Part of a small language model's weights.
Architecture: LayerNorm before each block, learned and rotary positions, tied embeddings.
Training: a variant of Adam for these matrices, 6865 steps.
MLP neurons of a small language model. Each row is named by its layer, matrix (up: input weights; down: output weights) and neuron, and shows model dimensions 64-255. Each number is 500 + 50 x the weight over its row's rms, rounded and kept within 0 to 999. Numbers have three digits each.
After each neuron's rows, "fires on" lists the tokens most often at its 100 highest values on Wikipedia text that the model never trained on; "fires before" lists the tokens most often just after its 100 highest values on Wikipedia text that the model never trained on.

L11.up1101:552482398519508459489560506554487596535509530386577470516504512448517569531487498458544463525435542458484501543517519593397609415458518553544525531602470566423479457491493407489582505460510590449474443505467486591473434520474514473465469466584494485519500514548589467541562535532520476565459483470530625447453371603431410515546441545508500507483429520421530451523374581462462545480513468418524535439500547530476547418538506437496510493550560579485545401460543520533443493440529581530521497460465472550556476525486511425391469407548452523401556434456504567489515543449505504609
L11.down1101:551547492428464595469555494465513515492581580472491543494532542455434552439501490435584422518482457462467456532387548472532540540472459419513519428485420569417472489411539505459430503504510547517538509478564587507550571535417511467435504523505547522488497522519447509520497510552474489451474635521433516503596353434458448463450433515445445529439534462420603552506374537445532535462574531443490579474557546474500537425438515387534525457534528495584472407532470520493582472522513520510547495507470547491535508583509404491433473532519610533467408572580447597521546544449533509490
fires on: " =", "\n", "===", "---|---|---|---|", " career", "|---|---|"
fires before: "\n"

L18.up1178:465478504494544537569583588426494408488549498492479511557495458491546516505513480510588400412464501428392495476499470424506534534534519395473487553553484483545428502528608416485435550578529581419529432518420529481444572494436470487482427440466564523473492449574493512463482488525458403536486547448454538431476539579456412614471422517532543499512487490550433443494495435520366428524478600454510475452537521473503493473492490434540425474529476500508530540555481538553524566482493508403503454452427525496552578520475474479549568498543519545549538491511487424492501533561432469531
L18.down1178:497499404508498487557545564461586405553532485529589515532516529509468434446453553514561533514525462541490468486565454573479428539528468504501455442590565631487593480549544448429463532483513458525485502416455541467545560488587530530504537610494463564561479602557527466456436505507352518518500455510463493474479585529542507438448409482500638552408494480465438524484500478544471402599482504524466496538445455506452534407446594541531523488499561456477497464460545424535540507447470514488515464435494472545508522426459536482583547529544501455445450480446521492477500582468524452486
fires on: "R", "A", "it", "N", "V", "I"
fires before: ")", "ive", "I", ";", ":", " Al"

L13.up939:500547523450499528481620483461534401458497583569587526561566494393453491449432519477483468470518522447429407565439579483480417511484562542541524495489454557494482461462494448479563461533554524543465416532452459557484418540518477598498513539421524504496499498528435512489406581484447475465440520466505469511438459504424431498392533511489504388468472581491504519474328495516501578436569451480607464566502518516427401527549529494567470441542561527574486367508497498569555597485592565574528544428496510523515546432506577510580425440423612479529560477449534505551467442483528490434
L13.down939:473590523504489408471578526461450454425557557469472491496521394562449498518518413438439501465459459575482558477536518470397513512569562566526481467621540512502478436538389462588543469619593496470464473466488491490526574533557483529493498538611604500407491467470446481409519495502554407544509510529455518526563468502528533526524469448565524549506513503537494477474573434464458444501477527522613499507539508464500544436500492525427401480523564494524580574489529404472460470483597437523531483450428544526470493454466542501418556512472453468502526561646464503450504483504424527469
fires on: "===", "==", " ==", "har"
fires before: "\n"

L21.up231:522525518507412498448523597497476509455491518487437485500611479505576582560571453415569449415511467462490452595513526497494416520533526457548455445552478491454427466528467446516497489482624508546470447547490346479476465603497475505547520399498593520447473482565478499522571479452521546582508509420486549479451515500495497470538606470549492575495496512507492439455471411556509584400541510519605512484510487532482554425444520544454406481550443489584432446505520501495496432454549512449489457459423554527485549529465444407514530505502595415432557537536492524577556541517462450527
L21.down231:466458453576416469525446490452632460548553494547476469396524580417449513458557554503514500590465587563525577432476544495458440509365457530475472466586502455542467527557457511453395480471565483495491499420541434447486477490595504529443488519531525513587597458495523468604476573431460370459466515589512409578470433502493514514545545491520427505541561520542501616523539495500552453612405511536448495456472485475482433477536545538481535541556511477470624543535507515451499416479469473539496531480446547517407453496471544446421553526560515556545482548544534469463484468436459459550
fires on: "\n"
fires before: "|", "ed", "\n"

L13.up552:491490484438495596541504466473374488466447535471485586481504495582434495488402438533601404509525647637436430469488576468499501461551540496446443435504565513454421458485591507485550521531527480463502452525467402533589506572433498503497430523446416506479477526549535477519513512445520466587440460404539520499504434540506491622511539512503478449548484485494340511487478499473425455420539511501495493567460501500517430568504483491450455489525562503491557510511577545540584540488516457520480582579528534526485486571518527455569565491417554507514460502458501489506495475569522521485
L13.down552:549500471533524432527518486611489539406451570510398519446454482571484489494557523444530453520498534529511472412504552548482439540425532477428409438468496425620523540553643493501444499492512431434437457515465522423440512502527560446492482490439455509618452592374470451510506548477529481513509515489506454431535488447561550567459534490477455497568585407588518445605472441551480437541474491510480467531490617518488457475500546513527497569498444433536538543383510460575476547573484502524500499506489472509507507475562564558525441386500562435504464440534514400485544443467522509558
fires on: "ic", "d", "ho", " so", "to", "po"
fires before: "ip", "id", "d", "ular", "ine", "a"

L18.up349:408452467415497499492521473562579506488579493472503454435535546447509514459363515468557505519457558520559493521470447387501441494463509506515472542481521515384497500422446356413535540442467474412499530545454431482386477520562418574520486554515453561468520503466540577414531475463527484573425481530491586492482541519465553519435503550483593436472528508528416496372574437527440496512517462466420523497507500560537501472522508581528480464520470547396561542507533474482552533530545538462470637437548410489491478582627485499474479440455525533583503561503493536531488514567513551608
L18.down349:489507508569471511459489477463507487470502455513503533535474557473414449440517533498575513523561555467452563512544523439466508497488544460572447537471522498499533511427590500474486508458531509407460565448482436413600515502533442533481473532444496506402641553496407543512510503414512508464600517437464467486576531557422507421503403566552525515554452529540479561479480469501474501461541426531431540599513551557449573578528469473476580532554519530499552456571459640523516550420441510459555526510436528383500543518554515531540496490512472485475428548451492460474455518455459533455
fires on: "w", "en", "at", "out"
fires before: "er", "re", "h", "o", "ent", "è"

L10.up729:543483472547501429516563490393431589533497507445499538491513448484437479499486507426500544421390597466529487511485611513510473567434435506476450470490449570398524492437636545473495489459559499450621501502483378510429553481558488546455515498522514402544517464546500458475465547496456518572487566558457542467539395538508481528558498504515651493512518454478456482565533485468375471511496503502603501559433534493528518487482538513484545414540554474557503554481612498436449530416463500520457473522536427486531417511637502492396459430471576544515536461506552573438462472531514550496
L10.down729:485462486457558483454543570369408618478482593426567587461527497423525466484493446490499509429497546488455466477473531454533459495511449486579428513550445497426487441469521453523562540459498543584507517437355433497476489527570540476495598528516555491472513501527465357540536562459470476539477502511528483537500445557474455514487534520497576463561482507605481520426492460461397481543575488418578469585423500515535472442487501572500546428532573556435462426482546567476551603352450531510440509478518473545481477549513500489457412462455502536494475554489547474452648456600493479547
fires on: "ci", "equ", "p", "ri", "vi"
fires before: "ence", "ent", "et", "al", "on"

L13.up1228:640480501390439448501553518522503425401399556492487521481513470492444644492445451505473513474498485527514488500451489600475523489554470461557491487569503420458451468491491453522513426524588447408533471509464440588515473539438560542495484536436427455481524479571510527441561576494458484467411521408534589506536524523486423505486413524459522429431447569491412518409401514463497552554501540659480530429559511534477448465496368493516560454528583494514442479594485505591432548553461566426491523475447495529517510564497498401445509531478456570494396564492497556467540489562522498565
L13.down1228:525526511504529571440511486471483565505505522524520382486543413455535464501516479515412451410466500463545443535468583461460508415477552384559406453523448613450479475501532397451478490480467508564452466491529471397485544494550486497503511568585500389566473525409398449499450555469533496528508563536470475527492487487456586456518493534499477559568519556438551514524373498496498508569450465484532507428448565451516565513549641502594540581535586551495520484486547438507570447524600606532404494537504564486514339479458526521462467468606465508521573563483425467550460525499587524489
fires on: "==", "===", "ham", "ka", " =", "land"
fires before: "\n", ","

L19.up183:511500474446493511584554541524533482408472494530514561452521595402490450465396495476471413452461451530557518582520572512525547478485454519471563508500439456516530510488593506482572501488463531489484472480521490424448475605534485442500557465479425587446547509587502454642474487527461568497490398530524568450427482558546468575462415510457510517413568508509522561485427488524472538501487467501470627470475530577461523476495495531588472500549482533454559434520422471497525453481522512429460569546533514541573522502488518491451533555487536590570461441553520525465474462420503439491
L19.down183:506567458519415519404445485579469543441578501530386560524539419534533437536476568526493553584520539444457559476571588481486470435505488479467463542544552495511551468527525485508426470457530590497476556439455554481568514534554478434547456525475461522461488524446475555483467430490527515491478473420487520491612557511487477496502553557441483466488481468560509541404381459436519478541401643520439381554500556434592501514550527495499486459474434389501469526551521562551474497547490546546554517418497472481473472365520520516497479509489588484457537526559418426460506521536528560517
fires on: "ur", "vi", "hi", "u", "s", "le"
fires before: "n", "d", "ter", "le", "tic"

L21.up1140:472351449441490532413580574546571567563478510427446539538517564481502491448529474507551499487532485459469502555494479517345474477522516538453430496593483479442462531523509501498481485457532498450445386506499509563488503546484526499479529540575402507486415499510545476513489505461526504577470594493456501466411455472417470524564606536477500475530489479445535485482397480552461522493542490470507498539470460616616538413505505635478435454635530508578504501518582481534490470465538555485509501478605503475515453491525547470471477449519498517498476537469466587485508563555512438471
L21.down1140:478501537499535494497466575455532605518571471514534454400545573510571469626462468573464526453580506449457429507479550462476498566518456478600431363506530494490419506440543541575542418398542536536544500430590564548466441552480531431608524484501457430415483493503499519497479473597522448468557482387450554482731492560440548504484485478602504422514565501534537467448540520476400471512513460463518573504395524621473449456489500537535465532516463459527549361580509454477405485536546496501520568489429542518482478403479498541439567559533564505551459531459559564490446580519508513481
fires on: "\n", "-", " ="
fires before: "-", "\n"

L13.up135:555460548506565569494505497507473422437589499498522502485559516536454391450465465486563461547551522542516359533475540418510487496518509548601521496591439576603492519455517527512407515601526557425555467465492541431485521539583551484463534457490581514626495549544502563550510534470543365501486538512547538494447403536461467566417521491473536535447472502593462491515486461452551510426601543383512496609352504551530420515475457572502536496541540491492576447517446409562534499442427477473434505511488391532524444450549466498469457468465631562492553518432466539497482481417500509461
L13.down135:540577498518527491514518523444472512525537480394488538506492588439433526466506564567487505490443437416493515472526439505526517431486487579464439448582460465559623503531401402413440447462460507541475513548599502485569566436542541501538425485518543399471447450546543479527526494503486375506490524545464524533661514444632556451490533524496480480428483491569593513572508426522558440380518365456450480476513442573477416410523450523522497518461577517479500486556527547373458480553528565543504426499549563534466520499459534469554467500543587572408492503568505527547464526572581436495
fires on: " c", "==", "cc", "ec", "el", "c"
fires before: "\n", "or", "ut", "it", "an", "red"

L13.up631:558397416454399508384555545477520561508584485469550529483606508518512449460497454390485473505496463512490522521554520523486452561503636482461467534461449473491490516419477480515444511547494482453549510499484577538548453519433475505536461456453561531503464514580516484425422506513478468502413558563463438499434435489527465512478485456532526482528520531443533420569442406445497507525503487493462520497555565493557399446500481521572441472581561593458391463502463546499448523485505513534515561495536417507590501547562403506478515469494616509455568456523524579395442542585504462502
L13.down631:515402567495523608418436558570578539492518535478524490483484616503436422448541545445505488468515307405601526512458540567589499446468409503563492527488486614503470497538541444495423472448489462495457475508631551586550487547449508533520413566480480612552507534436415561493443563550448490408670572478599459489577537545526471415482502477474561503453506486501489486440445496496501513443479511541419554476615581547476443496431524528473470473514417538530445471466421465459480462478579484572529523582482532564489556464555463543496518550537524472575523501568534574537503529504500582444
fires on: "\n", " Ar", "---|---|---|---|", "r", "ol"
fires before: "-", "\n", "ch", "th", "k"

L21.up660:418421539399415510548464488558475489457487513574520436497501458546497448440510451498487550450533447398600457540504524504479476456463521420509489523493558463530421465466664542531501590490567521559509496404460495450518462480515444479519494519461408451492393467522444454590490456499465500545505470525458587427474442581438507524466556505514550492458559561516595622522531492547544551494525545451536487568474580502513550577548496552551527455584527534482547401450494542544495445395450506570462501492450559475551519502481375396446534611509549442486463502591447547469563549588526574527
L21.down660:489357482558456538489542488441509454471566483512557552541519436482527536484449573463529378476475449596499444352396494489496498644490512511494451470518509508508427366480481491501485529588470470441526446436527479445545474443640451454434527402509473494479497528444572618494523479554524497467607539522526496493475454500505433495477561531445458553491476496571503595409580496430517535537530488424492431478525493516546531526551553407569516484477471472530438460525524602582561460539455540458566427508431557569542590509522480515416559598548629506533528470533537483465415525529493459499
fires on: "s", "hi", "les", "tt", "os", "ur"
fires before: "s", "le", "ing", " An", "ers"

L19.up338:534491574442532461507439458615531522464549458438561534509479436418479479506434496551471504517494621403464407554511541530492484517443489496571495516480509478450489451409495574564570584450481534494542445484508567619570550575591540567516578547548552521506516463532470541484448551472501421554436546598448478515502479507490502548438486544506630480452493496507469415590480481480405539529374499486554462458500484582474576530531541473519494458459563530526529433501446419484445582452591601480450537440493427469462523492501473541524468389501598499482498497482497514461530556445537496530
L19.down338:531532600468571568511594567451533466540467535557486545546535464501348483528533521573474459496429469560420473586459522544485506483588574580490501467476495547424473454589442495523475570520554474445527486513469415512517525526633521556461544491484498444511506482532450412463481390520527590438565552541482494501638445411487423557573518492504481481450475451394475535505458578563526556505494348410487529552548478542496510436527538440602442475526555490444482514523457388455468447487481482545536552491428497526516432512455477525532483377468385526461515585442533466532477455607526522469
fires on: " |", " de", "==", " ==", ".", " and"
fires before: "\n", " ", " 1", " 2", "c", " Pla"